Weights of a small GPT-style language model, trained from scratch on English Wikipedia.
Architecture: RMSNorm before each block, rotary positions, no biases in attention or MLP, untied embeddings.
Training: a variant of Adam for these matrices, 8594 steps.
MLP neurons of a small language model. Each row is named by its layer, matrix (gate and up: input weights) and neuron, and shows model dimensions 80-143. Each number is 128 + 32 x the weight over its row's rms, rounded and kept within 0 to 255. A neuron's up and down rows have the sign that makes its largest values positive.
Before each neuron's rows, "fires on" lists the tokens most often at its 100 highest values on Wikipedia text that the model never trained on.

fires on: "at", "t", "ow", "ent", "ir", "ack"
L8.gate32 [ 79 153  63 113  96 125 171  93 173 115  86 101 170 173 118 123 171 124 135 128 142 133 175  96 170  97 117 107  89 187 130  73  62 116 168 120 127  73 114 101 119 115 136 102 118  96 172 137 138 131 119  84 117 111 146 231 114 131  91 146 126 110 137  99]
L8.up32 [125 146 218 110 140  85 106 144 109 150  77 158  57 150 130 115 191 109 125  97 163 118 131 160  66  42  97 119  93 106 144 147 133 101 105 100 142 115  85 160 138 112 128 172 133  83 147 125  95  66 103 134  88 102 177  99 166  81 134 127 173  88 151 123]

fires on: "el", "ast", "at", "ar", "n"
L10.gate527 [107  85 124 145 204 133 130 146 194  70  69 114 148 135 123  88 104 156  90 104 158 105 138 162 164 121 153 140 119 137 143 114 182 159  90 221  93 175 108 120 167 180  89 150  81 160 166  84 121 125  84 130 132 142 167  95 183 154  99 137  98  93 113 100]
L10.up527 [135 139  66 146 111 159 176 111 182  92 110  98  86 158 122 147 112 130 165 135 104 104 113 150 115 136  67  47 164 150 134 178 140 134 126 138 173 136 166 111 166 169  84 173 137 121 153 111  97 109 156  91 111 158  91 118 121 158 165 149 138 103 132 127]

fires on: "le", "er", "r", "ant", "ian", "is"
L4.gate37 [126 132 102 179 182 138 104 115 131 128 144 130 142 125 152 156 128 182 111 161 145 160 113  84 110 191 179 131 115  60 137 182  87 111  80 204 155 162  96 173 208 144 154 103 103 101 105 156 143  87 180 153  74 106 146 150 204 130 176 153 118 103 123  89]
L4.up37 [152 100 114 154 119 117 147 140 170  82 133 159 197 159  78 144 130 152  95  71 151 131 115 133  89 132 119 175  56 110 143 114  83 129  73 126 166 145  57 108 156 107 108  91 121 158 114 142 130 110 128  91 131  92 154 113 151 153 137 139  78 114 152  95]

fires on: "er", "t", "ur", "ar", "v", "ent"
L11.gate537 [ 71 101 130  65 169 105 149 184 115 113 102 110 141 157 158 160  89  72 164 225 166 137 113 100 124 152 126 177 105 113 123 124 113  99  72 216 100 102 100 152  65 143  93 160 166 131 133  92 165 126 106 143 126 131 168 133 183 110 144 119 120 149 159 112]
L11.up537 [ 85  75 136 143 178 132 118 128  78 225 145 168 120 132 155 137 123  66 135 162 131 155 111  79 133  51 195 136  96  84  35  95 128 126  50 139 142 129  87 146 127 159 109 106 167 140 109 141 156 140 150  94 147 122  94 121 127 131 131  90 167 109 170 151]

fires on: "ov", "all", "iv", "av", "m"
L10.gate478 [101 145 148  84  93 141 169 109 108 102 127  94 176 198 144 135 100 119 117 108 114 161 172 147 172 115 193  78  88 160 102 130 128  80 181 149 118 134 105 142 114 164 163  78 178  78 119 136  81 108 184 139 121 164  98 168 100 109 164 119 163 118 115  98]
L10.up478 [170 147 143 126 144 140 160 142 144 157  92 130  72 192 112 165 137 131 198 107  83 118 154  88 161 124 207 111 149 164  85  83  93 139 149 140 106  75  87 122  76 192 147 134  99 154  99 141 123 134 174 137 150  86  99 152 139  87 185 105 114 137 130 141]

fires on: "us", "as", "er", "ec", "ate", "n"
L10.gate171 [123 107 125 146 113 155 161  63 169 105 106 127 108 104 163 145 101 170 173 148 154 114 164 149 158 122 114 195 187 170  79 113 166 114 146 187  75 145  83  99 110 169 163 155 201 116 154 128 161 123 176 132 161 140 133 205 142 170 145 158 111 108  80 117]
L10.up171 [127 160 122 178 139 122 141 133 137  73 110 113  74  86 136 111  97 166 168 159 123 106 129 172  80 124 127 165 126 123  82  83 139 148 134 143 142 178 145  63 143 150 133 129 116 142 172 142 124 156 131 142  89 161  95 173  70 173  68 105 131  95 167 137]

fires on: "ol", "er", "ber", "x", "il", "av"
L10.gate538 [ 87 144  14 126 135 100 160  64 182  79  71 135 138 158 163 165  66 112 149 178 120 121  84 109 119 123 152 136  95 113 174 126 120 106  89 148 123  91 131 106 162 148  83 138  71 138 108 135 118 144 132 105 115 118 131 141 174  96 131 131 134 111 130  45]
L10.up538 [105 199  76 135 125 151 120 135 173 133  88 189 181 166 141 149  76 147 168 196 125 143 134 114 191 120 124 110 183 133 120 112 109 138 163 132 136 110  71 150  98 147 152 156  95  76 105 149 133  88 146 132 166 112 167 160 101 149 138 117 139  95 130 144]

fires on: "est", "as", "us", "i", "ic", "od"
L5.gate256 [121 144  87 138 138 115 139 147 100  76  92 120 138 100 144 143 135 122 116 117 110 140 159 166 174  76  93 170 167 145  73 139 136 133 104 139 139 120 158 140 124 118 144 171 170 126 171 100 189  96 137  80 141 172 140 124 180 109 210 173  82 115 131 127]
L5.up256 [182 149 125 120 143  87 128 145 148 101 121 128  73  92 128 117 129 177 129 119 115  66  90 127 110 157 105 120 162 113 138 167 151 137 136  81  55 159  86 167 177 127  87 156 172 128 161 148 139  88 172 115 128 146  94 168  81 107 149  96 138 102 129 138]

fires on: "n", " not", "ly", "ist", "t", "ant"
L8.gate22 [ 86 131 146 182 155 119 188 136 161 114 104 123 107 159 156 143  40 148 164 124 175 134 147 144 137 128 165 142  82 109  95 176  86 101 154 151  99 168 104 160 195 118 103 133 141 171  94 141  72  88 170  83  81 184 158 190 122 148 141 134 120 120 115  81]
L8.up22 [139 129 156 115 124 133 115 136 169 170 152 163 135 122 107 158 108 163 182  77 108  92 142 145  90  96 132 121 153 142 152 146  51 161 108 173 113 117 194 122 174 131 121 161 112 142  70 128 140 105 112 176 100 124 124 182 172 124 144 143  69 168 104 118]

fires on: "age", " and", "own", "and", "k", "one"
L8.gate28 [145 157 140 104 140 165 170 163 132 120 126 144  98 189 128 179 145 118 139  81 108 137 139 138 156  37  99 126 142 175  73 147 140  60 159 142 102 125 161  92 111 138  78 128 109 115 174 123 110 151 133 113 164 121 128 158  96 140 143  97 135 122  77  88]
L8.up28 [ 79 108 150 113  97 108 109 127  61 150 133 165  89 150 183 142 134  94  91  88 140 177 184 158 126 133 162 168 139 172 103 118 154  63 137  68  77 159 114  63 123  46 139 128 180 126 148 157  86  84 136 101 194 151 114 126  93  82  83 145  86  87 148 136]

fires on: "er", "at", "eat", "ow", "el", "et"
L8.gate126 [140 114  55 108 133 102 141  98 129 110  63  78 118 153 155 145  79  80 122 149 151 107 153 128 151  97 123 116 128 112 162  66  88 130 124 138 159  97  94 134  90  88 157  69 128  69 120 212 146 155 144  86 163 163 135 173 114 111 117 121 127  96 123  91]
L8.up126 [137 175 167 144  92 134 153 138 107 107  94 151 124 110 113 178 148 166 139 115 132 117 164 155 127 130 112 101 103 111 175 165 114 181  69 132 172  69  99 150 116 131 172 135  51 119 138 121  83 139 139 136 126 103 132 130  89 125 116 159 113 105 127 134]

fires on: " |", "ist", "at", "am", "art"
L10.gate486 [108 136 127  65 110 115 177 161 149  76 115 168 173 160 147 128 139 102 161 142 106 114 202 154 180 128 150 181 125 144 181 135 106 139 127 170  88 168 118  53 132 203 133 136 153 102 155 137  87  85 179 155 152 139 130 172 154 163 188 147 141  61 184  99]
L10.up486 [155 158 192 167 148 156 149 127 144 132 123 148  91 201 112 170 169 122  82  90 146 177 109 132  91 119 109 142 120  74 105 119 130 111 104 132 102 115 135  93 129  89 187 100 117  68 177 144 114 170 111  96  89 127 139 204 136 101  61 149 139 123 100 144]

fires on: "ut", "at", "ct", "ud", "iv"
L8.gate570 [107 123 144 159 145 171 151  76 153  68 121 117 125 134 108 110 139 119 169  90 118 116 130  92 146 139 189 146 119 123 163 115 180 119 124 153  82 114  90 129 104 105 139 153 151 162 143 118 133 195 202 167 161 109 160  96 121  47 140 145 125 146 168  58]
L8.up570 [122 127 156 150 173 151 146  87 138 118 155  88 156 100 121  79 165 145 119 135  87 123 146  86 126 146 157 141 146 200 131  87 159  99 136 107 107 100  59 156  91  84 136 147  87  70 112 159 117 184 139 117 152 148 121 160 135  93  75 130 147 143 170 140]

fires on: "uc", "ir", "ow", " w", " f"
L11.gate299 [ 83 136  72 114 127  95 103  57 179  61  78  82 131 174 118 110 140  63 167  72 167 141 108 124 131 112  82  93 125 151 111  67 133 112 139 160 120 135 145 141 125 113 110  81  94 105 135 120 180 146 154 116 153  52 186 159  81 140  77  55 117 163 109 116]
L11.up299 [112 174 170 159  59  76 151 109 134 116  33  83  93  65 130  68  96  64  97 157 144  94 144 158 121 117 131  81 136 159  94 148 144 107  63 132 116 200 123  97 125 118 143 134 111 107  76  93  87 148 118 100 165 116 114 142  91  83 165  82 100  90 174 154]

fires on: "t", "en", "al", "n", "i", "el"
L7.gate372 [122  90 127 123 170 114 191  79 166 119 139 143 122 154 186 145  67 140 129 109 126 148 122 153 136 111 123  87  39 117 106 120 113 167 123 154 156 173 131 142 145 158  91 167 121 165  91  70 100 108  93 147 104 130 159 116 187 121 115 145 124  93 146  63]
L7.up372 [187 146 128  91  83 114 149 135 147 122 151 122 180 143 124  88  77 142 125  97 183 147 131 123 101 114 104  88 197 185 183 140  85 116 167 168 117 102  94  33 206 147 124 141 157 132  92 107 130  86 141 137 111 133 131  50  98 152 142 124 104 171  50 137]

fires on: "if", "l", "ang", "an", "od"
L11.gate570 [111 188  82 122 120 108 119 128 103  93 140 114  87 150 119 125 106  57 135 105  70 147 194 170 146  92 106 126 117 139 184 110 190 146 172  58 106 179 134 165 119  99 173 116 142 109 189  88 145 152 107 120  83 154 180 105 111  96 154  93 166 108  98  57]
L11.up570 [122 149 129 141  96 109 150  95 126 129 126 115 135 164 115 122 132  55 124  70 110 114 111 157 159 100 158 149 107 119 178 112 126  98 154 103 153 117 157 150 100  94 112 112 163 152  84 171 122 168  94 104 136 183 131 167 166 128  89 154 186 128 156 154]

fires on: "ment", "ow", "ant", "er", "ition", "ist"
L8.gate514 [100 105 156 121 166 182 208 132 175 129  51 142 143 169 137 124 134 137  84 131 112 184 140  98 161 143 189 146 102 110  79 159 124 118 136 147 136 121 108  96  93 129 167 179 146 157 136 122 102  98 136 118 137 138 119 161 212 139 176 111 125  65 143  97]
L8.up514 [116 101 143 177 148 103 175 168 128 124  81 108  92 106  61 139 116 153 146 143 154 122 106 113  79 178 102 153 105 123 110 114 137 140 107 125 134 113 141 140 131 115 126  87 127 133 106 132 117 148 118 162 147 109 158 118 145 173 158 129  82 134 151 114]

fires on: "iv", "at", "en", "est", "ist"
L11.gate160 [ 83 149 188 110 162 110 142 131 111  94  95  86  94 109 151 167 101 139 167 118 137  79 149 116 171 134 157 112  37 147 133 139 129 129 131 121 145 171 129 119  98 136 188 157 154  72  94 119 178  66 212 145 115 108 128 181 147 107 110 164 146  87 167 129]
L11.up160 [101 142 145  89 160 105 156 155 110 121  71  82  73 150 124 134 200 111 151 117 127 124 131 149 108 145 171 114 157 161  69 117  84 141  61 128 164  83 139 153  72  80 180 106  60  60  93 177 112 178 158 125 129 165  55 221 152 144 119 130 105  71  92 126]

fires on: "our", "ix", "an", "ive", "if", "ad"
L11.gate569 [140 162 108 113  86  63 146 113  88 153 123 133 153 134 163 142 167  93 168 117 187 134 141 175 113 118 109  98 127  83 146  80 121 115 113 107 140 115 100 191 129 109 127  69 102 140 162 156 152 172 169 112 110  66 142 154 125  95 137 126 111 104  85 102]
L11.up569 [168 129 151  84 112 132 110  56  62 140 157 150 166 147 194 131 163 166 113  62 159 123 143 105 155  67 144 149  86  28 140 122 139  87 137  88 103  76 154 140 127 106 131 116 107 154 102 167  84 164 118 110 136 122 186 207 107  81 117 146 162  94 147 111]

fires on: "v", "ain", "en", "ar", "ast", "ated"
L7.gate458 [112  85 115 141 138 120  83 147 130 114 129 140 121 154 129 183 146 111 189 208 155 133 153 151 117 144 197 171 155 122  61 150 119 155  74 189 132 188  57 173  89 111  62 116 152 106 137 117 155 121 170 135 156  96 151  95 144 120 108 102 141 145 100  98]
L7.up458 [ 83 201 150 113 161 121 145 131 176 144 181 201  93 153 174 145 174 111 195 182  98 120  90 120 134 117 161 149  91  82  73 133 140  98 134 120 149 196 142 169 116 161 142 122 117 126 131 154 161 117 121  75 115  72 120  83 136  69 141 115 119 127 126  95]

fires on: "r", "ic", "our", "ong", "er", "per"
L8.gate316 [114 143 123 178 150  96 108 110 108 179 164 160 135 131 145 129  81  96 143 108 136 103  87  78 152 103 166 108 123  70  94 149 126 138  77 190 126 198 171 167 166 203 100 151 105 205 133 103 187  65 170 171 119  75 178 112 147 141 139  83 180 152 120  93]
L8.up316 [ 99 202 115 123 160 116 190 118 148  72 173  90 168 118 149 134 143  99  85 183 184 148 163 106  99 115 122 140  99 100 114 164 105 147 154 146 111 159 111 217 175 138 152 135 125  65 173 132  72 107 143 107  60 127 148  97 166 143 140 190 114 105 145  99]